MLP neurons of a small language model. Each row is named by its layer, matrix (up: input weights; down: output weights) and neuron, and shows model dimensions 0-159. Each number is 128 + 24 x the weight over its row's rms, rounded and kept within 0 to 255. Numbers have three digits each.
Before each neuron's rows, "fires on" lists the tokens most often at its 100 highest values on Wikipedia text that the model never trained on. A number after a token or word is its count.

fires on: " is" 23, "er" 19, "s" 11, ")\n\n" 9, " a" 8, "," 6
L3.up622:166117138114108141135104137097115109146099133140082124112069136139182139129140113094139146164112106085143158151154133143160127093130147135150125141134158136119124111163091107132122109103148118122107160124122115107144149126132112140139106111115121120083102161169178198140062134132112141113116102144131162132163129090141124117156102120182144110133098108156154112118096147098093158120144162141154111108107134174067127148125116119120111134123149140112073120119139154163090104109124116
L3.down622:100124141123140137116074125147124120126159123129172125181160094178097122129112109145111102074137167120123104090119140163143123140135095164098117098149129125119091137149150130156151084109107128113135153130100116114120134119170118116127160123128159100159131092130141114149205158135130128140157118125132101130069112146118146094150103088134140121131099158101131151120126113154130161117108116135110148128124048155131121142129144106143184149101157112137132136147139105131122106196148128

fires on: "s" 24, "i" 14, "c" 10, " is" 6, "g" 6
L3.up295:152101119091144113164110098174158167105098138179094116110148154114109156110097167134103153146114122121161130121121105129147114141161166144123093124129159074137126093090067122132128116155167089123136112083161119125142133137107151080113098160113137147124140171121145167134124145156093143138100086115129157136116147142124086131139107127109135136149104125111137123113138119153130157151134129117130104146141163145122182112090167086091149140151086141122099134117142111095126126082135099
L3.down295:115112121140121170126138138102107130130112123122150127127138169116104133173164145118097195074104140123121138132147105128119138142086138178112137145112136173124125102174131118113148118153142132115124171141125127078130062117170086107115164132102110143146139128133115096125110133136157121126152127094133115131087157165130148067126127085120116142131068150110127158085106136156118168118135158148118189154124138112126118109143151143152123089108144119139151122083118121143118121144118186

fires on: "," 32, "19" 22
L4.up461:156119105091101128083135200126130141169089150133103104169149122119148095139114116112124105112169090144086104126154141119115154082155144143114147153147179142120113110107117119103116165172124107125094141115132093130124121142104121193158108165148084108068098156131108113129126119143131101150136147156154147164139129119091085118156113127109146123109109132159112114134117127094128158142125138168137091120153100124137161119125151160112140132139144159149120159111149177135120104112139166
L4.down461:129145145161060068171130107170099125140169117144167147143100165081107137152142136131094112105166125115142105156142142139162113131157123138136112119104141139128136187154094135090119096138139141166121103125119123164146128109091108126127150084131109100191152136164165172124128081099141131139124124120114115131111151158118141145114119111128114159131109109132113096103055129161128123156126139115137122147122128120124134141112130087123070135110130142094149120126165107112124090119145156

fires on: "v" 40, " of" 22, " /" 20, "c" 7, "d" 6
L3.up62:152137098175120117125138155150131165118169140166106124141107137090111121131112111124143154149166108150120120128127099099073133189112168132100104147140123123141132113094143100152171147126103149120094099098134162099111114169117136136110113116157102122082119126095130127131108111182102144119111149122133138150164161129095147106115115126137126108159129077195117118103146137147142109109124123123109111110116152128149180134115157108101094112108103131092104097123162124183139178149147165
L3.down62:113106132141099126114179100112136108074152107133159105137110118155168115111133124137118171139095105105114115085093141137168152148154100148114139135111120139134159142133114174176151114113146193099165139145130109140144086111137153135118130126100142112126182149105102114138157121109127156179107138142064136127104116152133102149094112108092139104130153143120128117092116156142160124162130110100098147128154104082149099140149121161103169126111096118117109104144099150135093151111112167

fires on: "t" 14, "it" 14, "ut" 12, "is" 10, "itt" 7, "us" 6
L3.up531:103122136069141111148111114138082146114132116136145120108130135148133135128120113101114130124160130107108109137144084185158116115156135143116136141177120099119072151154123125111155116169174133127119107112103118121064127152120110165136120128118184144134155116079189113124104124119099121154120151100128157150123120108170115098149155114144093103180104140102127163096126102124130153150096174085108121122097129144119171094140170148114130150092168112121101137108121124128149103103130128
L3.down531:120137104149157118136178138120127125148099150101095114118109106093139089148113124134099096102136120115136142119154119137149101136145138145113143125146135107120141140111127124128119117163125131095112138150092101150104128141148122164058129139129170117109086086137133130137105119122135148105123143093129204121115086132126109098172120178116155109167113142063186144149135160142124126150167106142092159117101156116158139151175100158109121165168139119169122141106149098114133102115102088

fires on: "ur" 19, " Bar" 10, " Mor" 8, " Sh" 8, " E" 7, "or" 6
L3.up356:121085142130153090086123132125115119133172130207142173112116112142127121122151142147091149141107126111097140147116138174141151162140097140129155129163131123170145134113080091105120128143157126147148110131159129130131136114153116098097124135196149140119124123108094076154136136157101139127128122139161073203114124135110131131161126102151145118091130150118152126105094116093178115121123166093135124154146121118091130116072097102131123127114139113156113133145120109117109125116176122
L3.down356:116123154129105112163143097096114092131105148139103147116142149119159099135131152133134061136127131090110150127162127123137109101135155134137106094161129158161129157122124093135164129164143104157150104161117114154105141106137111174125128149141125144114079151090114154110166133146093116104147074120097135168127115187144116124136149117110148170135088089101178098138129154117128085139143114138123114147098133184112096150131083126147109130122130153152124086103083130160098156120113122

fires on: " m" 30, "," 21, "sp" 11, "19" 7
L4.up557:162150114116130121106088159093083126146154103112128120135190158128172167114144160117117140095140099086121109131104110144083158124116134158105118105121113113108116132099124121130161120141137132138139091138156080127104110129114091131137112140162080139115114133107128126147184111133102113135102160142151153123175128171098144140134093159160130125122127163167168133131164106127092139133076140099114143093128123185133124140092142147121106107100107119155127148131169176178149153118126134
L4.down557:133175091150101151124094106158131123106127108155139110149107147101135181161145139156142137167149127152118122143124115151132118103130138083104094149088158151167163116111144153107109103105126111140111164119108169142095135095147109079137137185166101132150136143110121121132140153140129047146064097162093140140096132142126135113137139128118089139125119142167067134093154103132133123108128137153126109151107147101133136103109151151096146089147136125083139131140113118127118135159137151

fires on: "g" 21, "sp" 10, "v" 9, "j" 7, " /" 7, "u" 6
L3.up218:147097121067143117107139167147093140142137131120109157108150141106150115155128137117165166130101099138104125142127112117080153146146180126154125101116144137091163118150142084100129157142153150112131123158094111112123133117134148115162152106129139105139112115119126137164148121155086119110120163118129110153147089169085146126143136145136084117139147137161143124125121151071066143134074153122100140077115150154145108139114148102110126116116089151095111109112156161198143113114158145
L3.down218:111135135137164110094088131057089151139117108139149122174171102092142110138115167089119116097137152170149163131052145135113151119136108126120121120054149125108109128125124150143104125125140129136108109124128113119063083151141141136112144147119123133153122120123090105139124108110159135163117109165135155129136121132122125158137117131161103147150137106123112129125152086165183116125157149186175143117124150140121151149105155130143116108080116128127113133121138123084076121139144130

fires on: " s" 31, " d" 17, " p" 10, " o" 5
L4.up216:114064139121091161129121123111119169134137125114091160138105159150106107116137139154121098096112162102126142165117150138140107133106129142137121109136176154152150152054140126141103118154119109155141118164140121118145093139140156113148092160139139098114155129135134099187086107194122158160160091126168119161132130127122115128126091092149148119138099109160130159134112140179137124079110114112114134093133167132120149162164102099116114117105131130093119113108162126145101114128119165
L4.down216:127175133114169159114123104128124100133096118092105133122132126092153079093134105127104165109149159162112116077126149076112124146146143167085130072127177163152144136097131154130140124112167135152145158133152119111127077135125093141100100144108125121141115135181152116107137126090151142124150100129117140145123124140106086123156110152158111161166172134166143128119117117116110139138111096134099100127125155116105139138125107188105123108145065134097136135128146148135161157101131098

fires on: "is" 16, " of" 12, "i" 9, "s" 6, "iz" 6, "io" 5
L4.up463:153135086110165097110132165146136187087161139163115128123122118174089139145131144150143142097085112126177144134131122142086148120115163100127179158091118108115138115132064149131140142122144160112173120128130118127073148159143143088110171197115143144138112106091141089122160138139090141138106126129125137109125099135124125142142116109117088120120146105118143129095078134129122108157099174148098114108104115126127122099150155090099133146117097134119149094154139133115139132126142105
L4.down463:134081139124090170109134126174074117148112078168114155123093121118135151102122136145118179098136098157131085134129118160120109142113154117130142137148140147105143130104131118126141088193137132133159142137090152108102100168134161152167124120136154136165145126167133124145109125099116106119166136118133156153146131110145142154157118113119110115116106097149091091129107117108104097148124117072141155110119149110083089104135139113184089126130121096155166112129115125122147076137118172

fires on: " as" 32, " o" 25, " d" 7, " a" 6, " to" 5
L3.up157:107120153151120146156115153113079124137121146147079168130131044135097115107162129149111150111141102122128162144154146141116108136126132148145116121126164175145144152140138128118145096119170147129080154122154138117164138103139126113156106160152129134140175115118158098145151129171113117160115133110152143147071098132144140120151126101147124124137086136076134117116094146111139137130132118117128112165104158172096136121092159108150135118159144122104073066089161087147130135153129126
L3.down157:113119102105116103097092131106101147098083131119170139133124094107142128088128136129153173095100091128103129110111146105198118121129099143147149082082112129140164151080106144143144114177135117123122126142154090141124118144156088135149140156090130152137145122124176096150140109167108136131141137139192150162116113163098119126166128130165129138140145154091113128109130127094134131133133143114101132147130141094126175138114131150134124134151156148110146183096092095088142098144150109

fires on: "u" 15, "v" 10, " inv" 8, "r" 8, "end" 7, "en" 7
L4.up125:125106169110107111101130118146086162098143093136123146153126135098169126150117147089152141100086111121126149161139147115165147084142141144118171108152145119130099112140091087113116154147117176085124112100119119174144146110128086114161149131156191115126128132138126127120136115128128148135151129072111159164123139171116117137097090137093108124138094151134111128147137106094157091144046166104093142124129151149120128129170153132141130122117123137129124149121110117154164137083139161
L4.down125:142110133134092101145164122174127116128073090125120100150155179093144126127123150174152139158127142107102115127160135138127136111132123123105120112128143113151123108073148174134160110116121129127113099116095098112129137098163146105111153126112131132119062134142094128104108137189133127086158148109125126172120121141141131104144136162096121114086147098132062102134108126149149101152089140142112171135120140121178114135097135169156120112126166107125133113155115110139133134176186138

fires on: "'s" 22, "%" 21, " \"" 7, "ong" 6, " both" 5, "om" 4
L4.up115:157115146141138135134114126120104175124136121135120129150097123106112129113098121114112147159103127115167137128137106069152146096118121086158134085149131114151143133088116105102131139114105159085120133100141105140120098146135098116118158142152105109125141169098138168107159129104141166125093138129104157103121137132112166135158103106118091122152097133151171117117111111144128113170161108096138112143133111116127102076130120112197160163178116111132155090190118148150164171182135129
L4.down115:103161135104136133118114060152142073126146167131097105082159149119128106140127108121122105138191080144117118130134111143093095132136137158097109117151114134123128139158137185148129086166139155089129158184106098112152151143158135099112118141113107098162160144163163106164118126133127115155156137112130121104129087115119112148125132102163134104133140142142112070145150139102119107131120142154111102098169122116108138163117157123104170115105125170109116136136146142159121076121123145

fires on: "d" 25, "n" 22, "c" 13, "39" 8
L3.up6:122112156114127095146135137138119187088136135130105147132121137068108084139097157140140113130147105104157117168159111141155120146134142148164132125125167153126114130143143121156082146125145129102139105091114139113115149122113148085162152118189081144102155130104139136113163126098079134118091132098115124142145111144082117133063097109123122086144099127163140160130102111154179122127146157134096132116184115142109156110103185151128125138106109126095131128151139121153129156145096143
L3.down6:161127138115120125109155103165121148140112114160144118136082125169138167094181142119124153169112156136139127152138131148121098148131070155086155100160138151131123107107148092133136087117169119153090099142123131107121109096105158154104112130162115142137127170120122088143120101162130120183153111160111126170102123156155113071129106153147148093127135126129089150152148129120117139118104110113137138140116079116125127091099076128100142143136112117119165120125126102122093084137155177

fires on: " and" 25, "or" 11, "in" 9, "ur" 7, "us" 5
L4.up511:113117131087172085115099113130136157106136194177127132116130121117147096156077145103100173152128117117141115124114137142146118104175120108117137138121111146114122133152124131127147149143144132091083126130137115157123130130149084147120131120132149097119148084080124096126088151126144118120133066097137130166159087167114123120131108149150170131091158100116126164128127116116134158160114149078138133081157159119110123148139113151108171142115095145160077111115145116105109116123118184
L4.down511:129133162090122143153128140148114124136086151145130107165130146103151152128143104156116129114119111151108069129123126136160098137156126157137106079138103132122116147098120107164130166161114103160167096091126118126107135088114161142112173151128160109155087111149125184079101137143126102122136124145153158106109152130117157134109097164083088131092158124138109127133129111115141129116140150179122193166136125121093101100114118135122072135130103129123095144183081123140127128143154137

fires on: "sp" 24, "b" 18, "st" 15, "f" 9, "t" 7, "sh" 7
L4.up404:121094119153135101145114165176121152116195140115128138148146098161103139110086155166138115093096135084134152148121077110127129092129167106148136125111146093137107120135123121128095149117135144125106104170138144128121107149114122099124140110132118120124141129154155131093109132146140146157136130099134137182146119091107119156132121096121135088124130127107189111110149161079102149107119117153129122065107103154132118114152110133092150129056139158108117094116140152149189121153149160
L4.down404:133087121143122121146154142169172128134140127097085168147104122156094131156170169167151082129134118123146135103095081137088118110109137126116153143108116103143166125101109156088075151156117141143111153169149095148106113149149135135083123120115131130137142102099139135161149173129145116140139132140123143136093145092140119127137153123096136134088102105142129136107145143101119115090134155133146153107122118154163145162152088176093139127089069145170095144094095127149132139126137100

fires on: "w" 36, " w" 30, " the" 15, " his" 11
L3.up321:201160188163142094114111142132118141142137129120140175082100071159125120100173105101115125130122104110129162116125153143127111123142133116163137112164079150147105138148094091125125121106138159138133148156130129126116144094167120152127113168179110173127094134133152144133124089141102142145141129134125125123094143179109162125089101110144122065098131163116135121101105143124139096149133110125162119141136147115109127116130104141130112167119141131125136085123101137172187146141139140
L3.down321:124104158090106088134050155103163134130139086152130115133119147117143147138132137134078142129119083144139065125116105096108117142108160164109139124163129106146151141112137146093161119094087127117201140145166136170115138107115123091158133119145120098130148183107104142106121118171112122128141094112150141152107146139132087104150121110136100117137108177170134155086122145163101099117124106102127128143160110145158142148111116109119105137109154149100156138089143123125132136128125152

fires on: "–" 39, "," 25, "18" 8, "22" 5, "=" 4
L3.up333:129140111168162124138108113071132090140101090154100144130137077137170123113123131134109132131130116070127154145157144118147125136134107122110083105149105160168107167090129099109124090096145141149140116101201139141161154104109146134141123155104125130107111113102148161127133115147129083082147115105149138114165110126103098110176135107153146132161083124134171158116135111145125150154157141086109179117133132144128157124138110125176116159125145150157145134146156128102167142104132113
L3.down333:159178169128140162114108158135146155170166101138149108137145141133085133096135105147146131153101125116119121073110091107106145160078138151093074152123148152132120110165105148099159129130102095109130133142129149105107111139136127176114109136096112098125110099164113092121151125149138137174106130141103093090125136127144139147127144127102112108119132131175083133134171154110155134094128086107157109113152114104152128090127139153111104137114101109104161138139105128164113154173182133